{"n_layer": 13, "d_model": 256, "n_head": 4, "n_kv_head": 4, "head_dim": 64, "d_mlp": 704, "vocab_size": 1024, "activation": "swiglu", "norm": "rmsnorm", "norm_place": "pre", "norm_eps": 1e-06, "positions": "rope", "rope_base": 10000.0, "rope_fraction": 1.0, "qk_norm": false, "attn_scale": 0.125, "bias": "none", "tie_embeddings": false, "parallel_block": false, "init": "trunc", "init_std_qkv": 0.0262, "init_std_o": 0.0, "init_std_up": 0.0262, "init_std_down": 0.0, "optimizer": "adamw", "lr": 0.00117, "lr_mult_o": 0.9, "beta1": 0.9, "beta2": 0.95, "lr_head": 0.00731, "grad_clip": 0.5, "warmup_steps": 214, "schedule": "wsd", "decay_fraction": 0.351, "decay_shape": "sqrt", "final_lr_fraction": 0.1, "batch_tokens": 32768, "seq_len": 256, "doc_mask": true, "train_tokens": 288900000, "steps": 8817, "dataset": "wikipedia_en"}
MLP neurons of a small language model. Each row is named by its layer, matrix (gate and up: input weights; down: output weights) and neuron, and shows model dimensions 80-143. Each number is 50 + 15 x the weight over its row's rms, rounded and kept within 0 to 99. A neuron's up and down rows have the sign that makes its largest values positive.
After each neuron's rows, "fires in" lists the words (lower case) most often at its 100 highest values on Wikipedia text that the model never trained on.

L4.gate79:47 54 69 53 51 47 55 67 41 31 40 37 73 55 63 46 56 49 43 86 50 61 24 57 57 51 52 80 76 56 27 42 44 51 68 48 48 35 57 56 31 25 54 52 39 34 53 45 22 51 45 43 37 62 89 37 38 46 64 42 41 49 48 65
L4.up79:32 70 16 23 54 39 26 37 31 24 57 26 40 50 45 41 57 36 47 57 85 48 49 58 66 24 30 79 42 43 46 43 58 47 64 44 46 62 63 41 56 22 51 17 62 56 35 49 63 62 55 35 57 61 45 53 50 90 65 74 44 58 48 64
L4.down79:20 83 60 62 78 56 60 30 70 46 38 68 76 28 54 66 41 58 58 88 45 49 57 64 55 44 52 57 62 59 42 28 46 49 56 51 42 36 61 46 40 44 36 73 23 39 44 42 48 39 42 23 53 52 66 53 31 52 64 32 58 60 62 65
fires in: "were", "had", "university", "ottawa", "union"

L2.gate662:69 44 44 33 38 55 58 26 64 62 56 79 52 62 65 64 67 21 62 59 58 55 34 32 37 27 54 45 75 49 47 16 25 32 68 39 68 49 51 40 38 49 50 58 36 57 82 73 35 28 57 47 38 48 66 85 22 12 60 57 45 58 18 40
L2.up662:51 43 43 45 48 54 58 63 60 57 32 63 48 53 62 37 90 45 63 82 64 29 52 33 35 23 48 11 43 40 68 25 71 21 59 37 53 54 68 45 52 58 71 46 75 59 33 71 21 44 55 46 59 53 67 72 61 50 44 65 34 31 40 36
L2.down662:54 60 54 66 69 65 32 56 34 48 60 64 38 62 62 50 64 71 71 30 20 60 59 56 93 53 51 49 43 33 49 29 76 48 60 62 10 44 45 59 66 33 35 73 57 67 59 45 53 44 96 74 43 35 34 45 36 25 73 53 44 64 32 45
fires in: "s"

L4.gate8:76 39 78 56 48 60 50 65 31 65 64 47 70 59 67 47 72 36 64 60 44 46 43 47 42 45 44 51 39 29 54 37 48 66 41 46 60 53 36 47 42 33 55 53 27 52 69 35 58 45 52 74 60 60 61 30 60 82 56 46 63 55 58 53
L4.up8:42 58 61 65 50 72 62 44 58 51 41 47 48 52 27 33 40 41 59 53 43 39 60 66 42 40 33 50 28 34 67 72 50 37 49 54 66 42 50 54 83 54 54 32 64 71 72 31 58 44 16 39 26 56 36 44 34 42 50 51 66 58 64 66
L4.down8:43 23 53 35 42 62 30 43 27 47 57 53 31 64 41 54 46 39 37 31 55 49 36 43 45 49 44 48 36 55 49 72 53 38 62 56 35 38 53 53 48 30 04 32 71 46 62 05 52 67 31 60 46 75 58 40 48 48 67 47 45 57 38 34
fires in: "this", "the", "fourth", "its", "four"

L3.gate37:60 21 70 54 48 27 70 38 69 26 40 42 58 56 29 38 84 37 42 65 90 42 46 38 51 43 78 49 35 41 58 63 60 38 55 39 49 63 50 55 64 60 37 31 56 64 57 78 28 61 71 48 84 59 74 75 44 40 43 43 34 43 42 70
L3.up37:54 17 22 63 55 26 59 37 81 36 40 41 68 60 24 47 73 69 44 67 76 52 47 42 56 29 44 50 47 31 75 49 57 54 50 48 20 56 42 55 55 52 52 24 54 48 53 57 28 79 79 36 79 41 67 72 44 31 34 53 37 36 40 60
L3.down37:52 48 83 52 52 43 46 33 52 35 52 39 61 74 33 50 68 72 34 63 89 37 75 59 50 63 58 48 40 58 60 67 73 59 46 32 41 40 45 58 51 47 40 33 54 48 37 61 19 60 61 53 63 43 71 90 58 44 57 44 26 46 39 46
fires in: "had", "has", "have"

L4.gate227:62 69 63 66 52 59 47 75 29 47 14 66 75 63 36 32 18 48 52 45 56 63 59 60 31 24 47 62 46 28 56 62 51 30 45 51 56 64 50 62 35 61 40 42 44 54 53 43 47 53 66 72 63 52 59 60 51 56 64 43 30 62 44 59
L4.up227:67 55 46 28 59 32 32 43 37 44 30 51 50 40 40 62 55 61 74 55 58 16 70 64 56 53 63 55 55 68 65 79 53 75 71 19 53 58 45 48 25 77 61 69 77 51 53 40 37 52 45 24 39 64 64 19 64 17 37 56 63 33 57 55
L4.down227:48 40 68 67 46 45 45 89 47 36 43 23 52 66 59 46 40 58 48 42 34 62 68 28 50 39 50 61 62 36 48 30 40 38 60 52 56 52 47 63 24 61 53 52 26 47 51 47 39 61 49 74 43 42 43 50 40 63 37 50 53 50 36 37
fires in: "result", "with", "about", "eventually", "event", "and"

L10.gate163:49 34 55 37 50 69 54 42 53 29 58 11 27 79 73 20 27 47 43 51 54 52 67 50 46 36 52 50 29 47 68 68 36 41 43 37 64 47 37 23 46 41 38 51 24 40 69 48 23 45 51 53 48 71 40 18 40 70 31 78 43 32 61 21
L10.up163:51 51 54 57 71 33 39 52 62 44 56 54 81 55 37 27 44 49 81 52 72 39 35 77 85 32 33 39 33 20 74 77 55 51 49 71 41 64 42 72 60 37 55 33 11 47 46 40 36 51 67 34 64 43 42 71 67 54 63 43 34 51 60 72
L10.down163:34 52 43 51 46 53 50 22 50 45 39 67 54 41 34 53 29 84 56 33 43 52 64 26 26 56 82 53 32 36 70 38 42 42 49 76 52 45 75 65 38 21 45 53 28 57 49 09 27 47 61 37 35 33 41 57 56 40 38 35 42 77 31 56
fires in: "s", "any", "such", "his", "their"

L10.gate278:54 42 40 74 33 22 68 31 39 65 73 54 61 70 62 24 59 50 53 56 66 38 48 52 52 29 55 42 37 48 42 53 39 31 67 27 54 59 09 69 15 54 61 73 34 49 66 53 45 63 61 59 40 54 58 54 56 28 22 48 69 52 72 43
L10.up278:52 51 64 72 17 56 43 41 58 63 53 36 59 49 41 42 46 57 50 74 31 24 14 65 38 73 57 94 56 52 85 55 52 65 58 38 41 77 52 55 58 61 43 31 57 54 73 50 45 51 46 47 41 58 78 39 66 23 50 70 34 37 23 39
L10.down278:49 64 18 51 48 63 54 58 64 53 31 41 51 49 47 55 63 84 54 58 48 50 75 72 56 63 81 68 40 43 57 52 43 28 64 41 20 26 52 61 43 69 16 30 16 45 48 11 52 59 61 53 55 53 52 88 45 50 25 40 60 46 59 43
fires in: "has", "being", "have", "of", "are", "had"

L2.gate249:42 53 68 69 67 62 71 49 49 35 31 34 54 74 65 68 72 27 34 60 38 37 42 49 54 52 38 36 25 56 77 68 49 51 35 20 75 31 28 65 49 51 54 65 53 58 56 36 58 55 61 43 44 49 38 54 26 04 38 54 48 29 51 54
L2.up249:48 60 56 61 34 29 60 63 79 58 50 42 62 40 41 66 18 73 55 70 60 56 59 32 53 50 71 59 34 51 69 22 85 82 47 33 56 22 60 52 54 54 54 46 45 37 62 57 55 35 44 84 42 66 58 50 21 89 53 52 74 44 72 46
L2.down249:51 42 34 57 61 47 37 37 58 21 46 54 65 66 61 53 55 35 75 37 35 22 41 70 58 60 43 47 79 57 62 51 51 41 55 42 58 55 31 50 52 49 43 54 52 30 61 37 51 54 60 46 62 42 55 41 63 51 45 45 37 55 37 43
fires in: "was", "however"

L3.gate189:48 35 62 49 40 43 41 58 75 32 45 53 41 48 25 37 36 51 38 55 53 36 57 57 38 83 72 74 40 56 28 55 46 45 57 40 57 74 70 86 25 48 52 52 40 42 47 66 71 74 36 51 69 66 72 46 59 35 21 47 62 65 56 69
L3.up189:26 67 55 45 56 59 35 70 63 39 61 67 62 41 21 33 40 51 49 54 39 44 54 51 36 48 37 59 30 55 32 23 61 43 83 43 43 72 67 51 24 42 62 32 49 29 44 60 70 53 54 32 55 74 67 66 36 57 34 39 48 71 42 62
L3.down189:47 61 57 34 55 55 41 61 63 71 31 55 53 19 49 26 54 53 60 43 44 56 69 63 61 85 75 61 39 44 65 26 54 48 60 40 52 64 73 63 20 48 39 53 29 29 61 58 76 73 39 27 79 45 83 48 36 48 39 49 20 66 72 76
fires in: "in", "international", "institute", "information"

L4.gate573:51 40 40 60 45 52 60 72 62 48 58 60 49 50 27 49 75 21 79 76 38 54 66 30 47 48 69 66 37 52 72 54 61 23 64 71 43 74 65 30 34 62 55 36 58 35 64 40 41 43 66 55 53 44 71 34 43 28 55 75 30 28 66 50
L4.up573:65 26 66 48 61 46 50 75 28 41 70 15 44 63 68 60 49 30 64 74 54 58 59 41 35 25 33 53 64 58 72 57 43 51 70 33 54 39 51 44 46 21 60 53 59 44 51 40 45 58 33 53 44 59 48 48 03 55 71 50 43 49 75 81
L4.down573:46 49 64 42 46 36 79 51 24 67 25 30 24 64 79 56 76 19 23 33 35 62 70 35 44 29 33 61 35 61 61 45 58 53 28 65 94 42 21 40 61 28 20 40 40 43 67 47 76 43 25 58 27 52 50 45 42 55 48 52 74 45 37 50
fires in: "which", "this", "class"

L10.gate108:69 60 45 57 08 39 52 73 68 46 64 38 28 52 47 50 18 29 39 75 49 35 38 52 42 39 34 60 41 42 54 36 30 28 48 62 41 73 70 31 42 74 47 35 40 54 32 35 77 57 66 29 77 39 79 55 37 39 20 49 50 51 41 59
L10.up108:48 36 49 51 41 54 48 62 32 69 37 45 47 42 35 48 51 49 79 64 67 47 56 30 29 49 41 84 54 48 48 36 60 54 59 50 34 42 51 63 55 52 77 55 66 84 44 59 45 58 53 50 64 53 60 40 53 23 44 45 56 79 67 46
L10.down108:75 55 61 34 75 52 49 53 56 48 69 48 50 47 46 48 35 80 49 41 83 53 54 64 80 28 61 65 71 26 45 58 21 53 57 54 35 38 73 69 31 54 40 31 36 36 45 16 38 65 36 17 58 27 50 60 50 59 54 63 41 54 53 75
fires in: "and"

L6.gate92:44 59 55 71 65 33 56 57 47 29 72 57 60 66 40 54 48 50 69 58 62 35 32 46 39 50 52 77 36 62 31 68 55 34 71 22 51 56 39 37 26 31 53 62 11 65 40 59 44 48 45 75 49 69 47 21 52 75 39 39 44 51 33 33
L6.up92:34 62 03 19 43 26 58 45 42 56 44 67 74 64 58 71 35 55 45 50 88 53 66 49 26 56 56 67 71 33 40 58 39 51 60 51 59 65 45 83 33 41 68 44 39 56 48 40 57 60 60 49 28 38 32 32 63 45 56 63 48 50 26 32
L6.down92:54 46 47 63 37 70 57 40 65 29 53 66 54 41 46 54 52 52 40 32 65 41 55 62 60 48 38 29 33 34 38 43 53 56 52 75 31 25 45 54 55 62 27 47 43 51 45 37 46 69 56 71 50 56 22 53 36 51 70 47 59 52 54 60
fires in: "became", "is", "out", "came", "at"

L2.gate117:59 64 36 43 36 34 56 54 24 59 72 53 48 25 61 36 63 57 40 50 63 31 70 43 25 68 51 67 63 53 65 52 31 41 53 58 52 51 58 69 59 35 28 53 50 33 77 51 61 35 60 66 43 55 38 74 45 59 33 51 53 31 60 56
L2.up117:53 35 60 68 58 40 33 24 60 60 26 41 52 60 09 18 49 60 47 65 43 40 56 62 37 57 55 80 53 61 44 84 48 30 23 72 61 50 52 68 28 41 55 18 51 73 73 37 49 55 45 55 58 69 50 67 50 36 40 53 44 57 76 67
L2.down117:62 19 79 42 41 29 50 64 23 33 36 73 43 60 57 74 36 51 62 66 71 56 65 57 78 24 73 13 52 58 58 60 62 49 37 48 55 62 56 45 60 44 50 34 54 38 32 42 32 72 56 71 40 47 30 48 67 66 47 49 42 44 58 57
fires in: "division", "television", "than", "decision", "those", "vision"

L2.gate403:46 59 44 79 81 88 54 61 61 38 46 54 43 28 48 43 42 60 67 57 41 58 61 51 51 40 06 59 38 41 59 76 68 43 36 43 50 46 46 58 58 56 55 39 48 72 52 51 47 81 32 42 29 38 40 64 57 53 38 40 51 62 74 42
L2.up403:43 44 53 39 51 52 49 60 61 26 72 60 49 60 56 74 62 32 34 55 56 72 65 57 58 42 56 55 27 54 66 34 31 31 47 59 24 83 66 72 63 49 67 56 41 47 61 58 54 51 57 29 39 24 61 56 23 71 33 54 61 70 43 60
L2.down403:59 56 48 34 58 24 78 48 76 32 38 67 34 27 31 24 77 54 53 56 79 54 72 74 60 57 45 73 49 63 14 40 36 35 75 60 44 61 65 37 63 44 58 30 38 84 30 62 61 28 59 40 55 61 58 50 35 30 44 38 52 34 50 68
fires in: "his"

L10.gate644:40 47 56 51 77 46 84 57 55 17 26 45 50 72 54 55 35 66 63 62 51 46 68 80 31 42 43 57 22 31 64 38 53 46 31 38 59 65 21 64 38 41 53 59 32 77 29 75 59 68 72 23 47 63 38 57 59 70 37 43 39 28 52 54
L10.up644:15 53 55 30 23 30 60 43 42 66 56 48 23 40 30 45 55 31 31 55 59 48 75 36 31 41 53 59 60 34 63 54 52 28 68 58 57 49 49 47 41 51 42 46 54 37 38 47 17 28 73 57 34 62 77 67 49 89 64 56 50 59 67 60
L10.down644:41 49 53 56 43 52 39 38 67 45 61 37 44 56 67 35 27 52 60 61 68 38 33 75 29 35 40 58 53 39 34 31 26 54 32 32 41 66 33 70 43 63 52 62 28 20 38 46 38 42 71 42 80 45 60 54 37 73 59 56 34 56 26 44
fires in: "however", "not", "have", "how", "notes", "significant"

L4.gate88:61 08 43 39 57 32 83 43 42 40 46 41 31 46 41 58 62 40 28 48 63 51 65 76 53 61 69 64 36 48 43 56 41 40 41 46 35 37 43 59 32 24 35 33 73 56 79 53 60 78 36 44 42 52 70 52 46 68 56 63 99 53 51 45
L4.up88:62 78 34 45 82 52 67 68 20 47 56 56 35 59 59 32 61 40 66 50 67 45 54 56 57 52 34 56 48 40 55 49 61 23 45 53 41 38 53 43 62 60 35 47 68 45 25 17 57 47 68 37 37 38 47 35 43 37 31 47 63 38 61 22
L4.down88:76 40 39 29 58 39 61 67 61 51 37 32 25 63 82 55 72 74 68 56 41 48 44 80 58 58 53 55 38 58 53 56 43 39 23 56 77 02 39 57 58 43 44 63 54 60 51 33 37 45 40 69 50 73 55 41 26 39 30 29 55 53 66 13
fires in: "was", "a", "optilete", "went", "project"

L6.gate263:60 43 71 65 41 61 63 62 67 44 60 36 37 67 71 32 65 30 36 55 63 58 64 29 54 47 65 40 55 64 53 46 37 49 64 64 42 46 37 57 73 54 41 21 44 86 67 55 33 60 63 55 23 42 59 41 73 53 24 86 70 45 57 47
L6.up263:46 64 56 56 03 34 32 51 46 49 70 32 25 48 53 75 38 57 47 30 59 44 54 65 62 62 72 45 53 24 75 37 61 53 50 38 47 69 32 66 67 39 47 24 49 58 50 54 38 20 37 44 73 36 04 67 51 56 74 44 19 61 26 56
L6.down263:43 61 56 35 46 33 50 24 64 49 54 46 25 70 34 85 63 62 47 34 73 39 64 61 57 65 71 67 57 58 85 53 39 28 62 08 66 60 51 62 51 36 57 58 36 49 55 71 20 69 71 45 86 33 50 80 46 17 42 46 57 54 26 50
fires in: "has", "votes", "had", "have"

L3.gate549:64 23 67 47 21 31 59 71 55 52 38 32 46 50 36 74 52 34 45 44 59 51 49 46 44 35 64 42 71 47 45 62 52 37 56 45 62 43 29 60 68 55 62 60 45 44 51 15 28 21 58 40 26 54 75 41 49 57 60 36 76 42 62 64
L3.up549:61 32 55 74 40 65 91 66 80 47 33 64 51 57 21 40 46 81 54 40 50 52 47 61 55 38 21 75 58 81 72 51 21 52 35 58 44 51 51 43 67 47 51 41 43 43 71 53 40 35 63 59 10 46 59 49 33 77 42 63 45 49 56 60
L3.down549:79 36 55 48 38 66 46 45 67 59 42 36 54 33 58 59 53 62 43 59 27 45 44 51 37 41 54 59 84 41 42 98 32 26 47 43 53 52 13 45 70 31 24 26 51 38 55 27 49 28 19 57 22 24 78 40 34 61 69 51 71 44 57 37
fires in: "while", "father", "rather", "king", "whose"

L4.gate257:60 65 40 62 24 70 60 82 56 40 63 44 69 51 34 50 53 44 39 74 50 54 53 91 51 40 59 41 36 69 50 41 44 52 49 44 45 62 55 29 34 36 56 43 32 41 48 47 61 58 47 31 51 90 70 44 25 52 22 30 39 31 67 58
L4.up257:50 29 58 55 37 69 50 67 28 23 51 74 46 58 36 33 49 62 39 55 30 50 53 78 55 95 66 42 51 65 12 40 45 26 70 40 49 62 60 57 42 60 57 49 27 65 59 48 62 60 25 56 62 60 64 49 63 53 52 26 42 48 60 55
L4.down257:39 55 60 44 55 53 40 65 52 42 49 54 45 29 52 46 61 72 56 43 56 43 34 59 44 69 62 44 38 40 57 31 59 41 53 52 55 68 63 63 29 48 67 43 27 32 51 64 60 55 23 31 77 57 61 45 41 57 40 41 30 55 76 60
fires in: "in", "incumbent"

L2.gate540:37 50 28 28 43 44 30 13 34 34 44 71 46 42 70 44 61 42 43 67 35 55 55 55 62 54 76 29 56 41 58 21 44 46 24 35 47 39 50 50 38 54 65 39 33 45 58 64 45 70 00 57 52 49 54 83 49 57 54 29 48 51 30 41
L2.up540:58 59 16 62 68 42 53 37 39 24 65 41 70 78 36 37 60 56 59 81 84 54 62 50 34 56 54 35 79 44 48 50 35 61 31 41 41 76 44 58 45 37 46 48 36 32 47 70 51 48 38 51 54 52 43 60 43 66 60 53 54 33 68 39
L2.down540:20 43 56 55 53 55 46 23 24 36 19 64 28 86 62 37 48 65 46 47 44 50 76 27 63 12 41 37 61 58 59 51 36 58 39 50 49 42 26 56 74 69 58 65 83 70 63 65 28 61 29 20 44 66 58 47 56 49 39 56 68 40 43 48
fires in: "that", "land", "commander", "chandrasonic"

L6.gate522:47 51 48 43 66 48 57 35 49 30 81 26 53 50 23 24 55 51 35 74 76 66 27 67 65 57 57 63 52 27 38 53 60 32 77 45 26 60 63 57 47 37 42 47 68 49 59 38 71 46 30 63 44 42 51 49 49 37 73 39 69 46 35 46
L6.up522:29 51 38 49 54 50 54 34 47 46 77 42 40 24 58 39 23 43 40 56 85 37 28 32 64 59 36 42 53 21 33 47 58 73 68 41 47 80 53 52 31 45 23 44 56 25 35 40 60 47 40 63 57 26 71 71 34 57 62 72 40 49 52 77
L6.down522:51 42 62 50 60 47 68 54 48 33 72 43 57 65 48 33 51 57 53 35 54 52 64 55 52 41 48 36 27 45 31 52 43 43 79 39 33 55 46 63 56 43 00 42 51 42 50 00 49 53 47 86 48 29 49 55 67 50 60 43 49 46 36 88
fires in: "the", "theatre"

L4.gate423:36 31 38 62 47 45 48 50 58 67 65 57 61 64 49 49 55 41 26 73 42 55 31 32 65 29 63 60 54 48 69 53 41 36 48 40 30 67 48 26 26 74 45 35 67 57 81 39 23 38 50 42 42 71 48 36 56 65 48 47 47 45 63 72
L4.up423:55 41 61 38 60 49 51 57 38 82 80 86 45 71 67 41 68 72 68 51 52 38 22 31 83 43 48 67 33 49 61 44 29 39 44 28 48 47 55 53 53 76 04 66 51 49 78 00 29 31 40 63 51 59 46 52 57 52 70 32 53 61 32 81
L4.down423:56 36 60 37 54 52 59 63 45 51 52 53 53 50 54 50 53 50 62 35 29 54 39 24 66 44 64 65 45 60 58 44 55 59 40 34 49 28 59 59 58 62 02 50 38 39 85 00 58 41 52 68 49 63 53 59 47 36 56 48 51 60 44 62
fires in: "the", "this", "his"

L2.gate491:54 67 60 47 69 38 63 45 16 49 25 76 46 65 86 65 30 60 41 48 70 61 50 37 38 57 61 65 64 37 75 56 77 48 75 50 53 56 48 46 53 38 64 69 57 41 29 51 78 36 62 69 34 72 41 74 78 46 27 73 66 35 67 33
L2.up491:57 61 18 50 49 71 69 66 27 53 61 20 43 36 71 61 55 35 62 22 22 45 64 59 39 32 50 31 49 37 58 60 60 42 34 55 51 48 53 37 59 72 52 36 83 57 37 26 53 47 52 47 65 44 34 49 32 71 31 74 72 66 36 59
L2.down491:58 57 42 27 47 66 49 36 25 78 37 42 73 32 54 40 57 63 75 57 43 68 39 60 28 60 51 50 53 59 52 67 44 49 62 63 65 67 60 60 91 39 44 51 75 48 60 61 40 43 60 62 54 49 60 39 59 61 58 73 62 70 53 42
fires in: "2013", "2010", "000", "2009", "2003", "100"

L4.gate333:32 50 58 53 47 62 43 53 57 28 62 44 38 52 41 17 53 57 38 56 57 31 55 54 41 52 75 42 58 56 29 55 54 22 59 34 32 73 46 31 58 56 51 45 36 54 75 36 54 42 28 69 50 60 73 57 54 67 57 43 54 57 44 42
L4.up333:51 80 37 47 23 59 50 69 51 66 22 59 63 24 61 68 36 48 65 56 54 92 67 57 46 47 69 16 23 48 24 47 75 64 69 34 53 48 46 64 26 53 53 45 49 46 34 38 45 53 37 41 65 42 43 54 31 31 65 59 63 47 43 51
L4.down333:48 64 58 39 54 52 32 66 41 60 22 38 47 49 41 46 65 52 66 55 48 24 39 62 43 44 65 11 26 63 45 52 65 26 45 64 50 52 31 46 29 66 46 31 51 37 43 41 50 68 28 42 46 69 45 31 34 58 36 50 51 63 50 56
fires in: "from", "about", "european", "incumbent", "in", "related"

L4.gate110:61 57 47 42 38 28 51 51 38 72 48 65 21 39 57 54 62 80 66 39 39 51 42 44 62 32 59 47 35 43 95 35 39 67 40 53 63 54 47 38 72 44 56 59 30 35 63 47 30 40 61 55 45 53 41 52 41 58 59 59 31 52 54 51
L4.up110:51 43 60 51 44 25 58 56 53 75 39 51 60 26 69 45 65 78 42 22 52 44 57 62 66 26 75 29 43 33 56 43 31 30 50 66 63 80 37 35 50 45 49 36 75 63 45 35 69 51 22 47 36 38 73 47 52 60 55 68 58 54 35 71
L4.down110:65 46 44 45 34 43 58 61 39 46 54 45 35 42 31 47 49 71 57 50 25 40 45 26 38 57 41 39 64 39 87 59 47 41 44 40 56 29 31 64 61 63 52 70 68 40 61 51 39 42 45 55 68 39 50 66 55 49 59 68 52 47 22 35
fires in: "it", "much", "kingdom", "future", "featured"

L4.gate689:63 36 45 34 34 67 62 77 62 65 36 46 69 41 38 35 60 40 51 60 60 51 17 25 51 29 56 46 28 47 35 77 42 37 54 45 50 68 54 54 67 44 35 44 51 50 53 52 49 24 63 29 32 72 69 35 48 51 43 46 46 54 55 43
L4.up689:46 80 48 37 47 59 53 65 45 56 24 58 67 38 72 41 66 25 69 42 76 38 12 30 54 47 63 51 29 61 40 51 38 38 54 34 52 40 47 48 76 72 36 70 34 46 58 36 43 30 71 41 21 55 72 56 39 62 60 55 42 53 65 50
L4.down689:68 48 53 43 50 50 66 60 48 55 41 34 55 50 68 44 52 38 73 61 32 47 14 42 54 53 67 41 43 63 39 35 48 27 48 39 39 40 35 28 72 59 18 55 42 43 53 27 35 46 59 43 23 51 66 40 31 60 66 51 49 40 72 46
fires in: "where", "while", "when", "which", "who", "whose"

L6.gate505:49 45 54 86 61 70 37 38 65 51 54 49 50 65 06 52 46 68 46 38 49 55 60 47 21 64 35 55 51 50 36 47 33 47 42 37 17 40 47 12 46 51 48 54 47 24 52 83 46 41 33 68 45 79 84 53 51 66 53 38 55 64 64 18
L6.up505:60 42 43 75 54 31 39 30 52 45 21 42 66 43 58 70 65 47 45 73 80 31 45 40 40 42 71 67 60 52 69 43 58 26 68 35 65 41 62 50 51 38 34 57 64 57 57 50 22 36 32 61 44 49 62 43 24 44 65 47 46 49 56 48
L6.down505:76 69 27 51 60 53 39 42 14 44 23 61 77 65 45 63 34 17 59 39 65 57 45 36 42 36 50 55 42 50 30 34 29 40 70 35 73 54 54 60 56 60 72 45 55 55 36 46 56 72 47 36 77 56 64 57 30 51 52 59 79 62 57 33
fires in: "party", "km", "years", "age", "species"

L2.gate481:39 66 29 39 53 59 44 55 62 30 43 51 26 52 40 50 63 49 36 29 52 57 42 55 69 50 56 45 18 18 36 37 42 83 52 47 56 63 47 60 47 33 55 72 67 55 76 59 64 38 64 68 49 52 52 83 66 52 62 41 40 30 57 44
L2.up481:64 51 50 30 68 37 52 44 70 37 48 46 61 74 40 38 41 38 56 39 52 76 68 52 45 56 50 50 42 64 44 69 72 52 56 55 52 58 17 51 34 65 50 32 52 50 34 58 41 43 44 65 44 39 88 66 22 44 54 61 71 50 63 38
L2.down481:51 61 45 38 51 43 61 44 33 32 63 70 80 33 29 25 65 49 60 64 47 43 44 42 56 60 66 60 51 47 59 37 42 67 35 27 51 79 27 53 43 59 54 62 39 61 12 46 46 73 43 52 42 52 10 55 41 65 32 64 16 57 51 56
fires in: "2009", "2019", "positive", "59p"

L2.gate206:58 35 56 48 42 20 39 29 63 54 59 67 57 45 29 64 54 31 25 34 82 46 56 70 69 68 37 62 43 56 47 37 27 51 23 52 35 37 47 22 30 23 67 62 39 63 53 55 52 40 49 44 49 45 29 52 45 63 63 42 63 31 49 57
L2.up206:50 24 42 46 47 69 54 71 41 51 39 49 67 40 52 42 57 54 60 47 64 41 45 71 59 58 62 37 52 64 38 32 44 32 53 51 47 53 61 79 79 42 46 55 55 63 39 42 61 73 41 58 68 55 73 33 11 31 57 77 25 33 50 19
L2.down206:72 42 89 65 57 74 43 46 62 42 37 39 61 43 63 31 63 43 47 43 46 60 47 54 48 57 52 50 75 42 91 42 60 66 52 36 54 43 56 32 40 29 93 41 53 87 48 70 27 29 55 12 59 57 79 42 71 38 57 77 37 45 21 53
fires in: "in", "those", "whose", "roosevelt"

L2.gate556:58 57 61 42 63 37 39 40 32 45 61 57 33 65 38 42 58 52 80 24 42 44 35 58 65 64 44 33 55 58 48 60 30 41 68 37 54 64 46 56 54 36 57 60 66 24 34 60 51 38 54 23 40 46 37 31 50 61 52 14 10 47 58 44
L2.up556:37 39 60 68 80 33 54 32 37 53 38 73 52 66 37 34 62 38 56 35 46 70 64 46 39 52 33 22 29 41 56 48 64 73 45 35 16 37 15 70 44 61 50 46 45 62 50 53 36 67 52 40 20 44 68 25 38 70 50 18 36 41 66 53
L2.down556:33 35 54 77 41 49 72 54 49 69 16 58 61 68 37 30 54 53 61 31 31 53 41 55 52 50 39 47 59 47 64 59 51 48 29 63 75 66 40 39 70 78 50 46 43 58 46 30 74 62 59 69 58 55 55 54 32 53 36 40 50 53 41 32
fires in: "2009", "she", "2019", "9"

L2.gate191:59 20 57 46 61 48 48 53 65 36 03 38 54 57 51 44 73 59 43 37 36 50 67 58 46 30 49 62 40 41 50 58 37 73 44 35 53 58 48 84 69 68 44 64 41 56 74 30 61 59 00 50 36 42 42 38 62 56 49 18 65 59 68 58
L2.up191:42 36 49 47 39 52 56 36 62 59 56 64 19 50 61 38 37 49 41 51 44 75 65 49 49 68 21 57 66 36 47 57 57 33 11 69 41 31 49 31 34 71 43 13 50 49 39 35 59 69 49 38 67 62 34 65 63 38 93 28 17 56 71 35
L2.down191:41 54 42 68 34 44 38 40 25 68 36 65 35 51 15 56 44 75 73 37 65 47 46 64 50 67 61 32 22 63 59 55 64 50 59 45 53 58 60 22 33 55 49 57 84 56 56 56 66 53 38 30 32 73 65 42 70 41 57 71 58 50 47 36
fires in: "before", "time", "japanese", "in", "japan", "maritime"

L2.gate655:47 67 82 36 40 48 54 32 50 58 37 31 22 69 48 55 26 48 59 46 68 47 75 44 24 39 21 48 43 67 19 55 77 54 57 58 59 43 38 44 43 60 40 32 68 62 29 70 46 68 42 52 65 55 39 41 64 62 74 48 46 43 64 67
L2.up655:65 72 52 55 30 44 68 46 48 39 34 46 65 75 61 59 53 47 60 45 55 35 63 40 44 76 48 62 61 53 55 20 41 35 44 44 54 55 59 60 31 57 36 55 49 49 17 37 47 58 59 47 36 56 56 25 47 88 59 50 42 52 40 53
L2.down655:76 08 79 64 60 35 73 48 60 27 58 61 56 31 40 70 81 73 42 42 39 36 46 61 46 47 38 75 33 54 30 52 50 50 71 57 60 64 44 71 41 74 38 27 49 43 62 68 54 55 58 66 37 48 39 41 40 52 35 43 34 30 41 47
fires in: "at", "washington", "kashipur"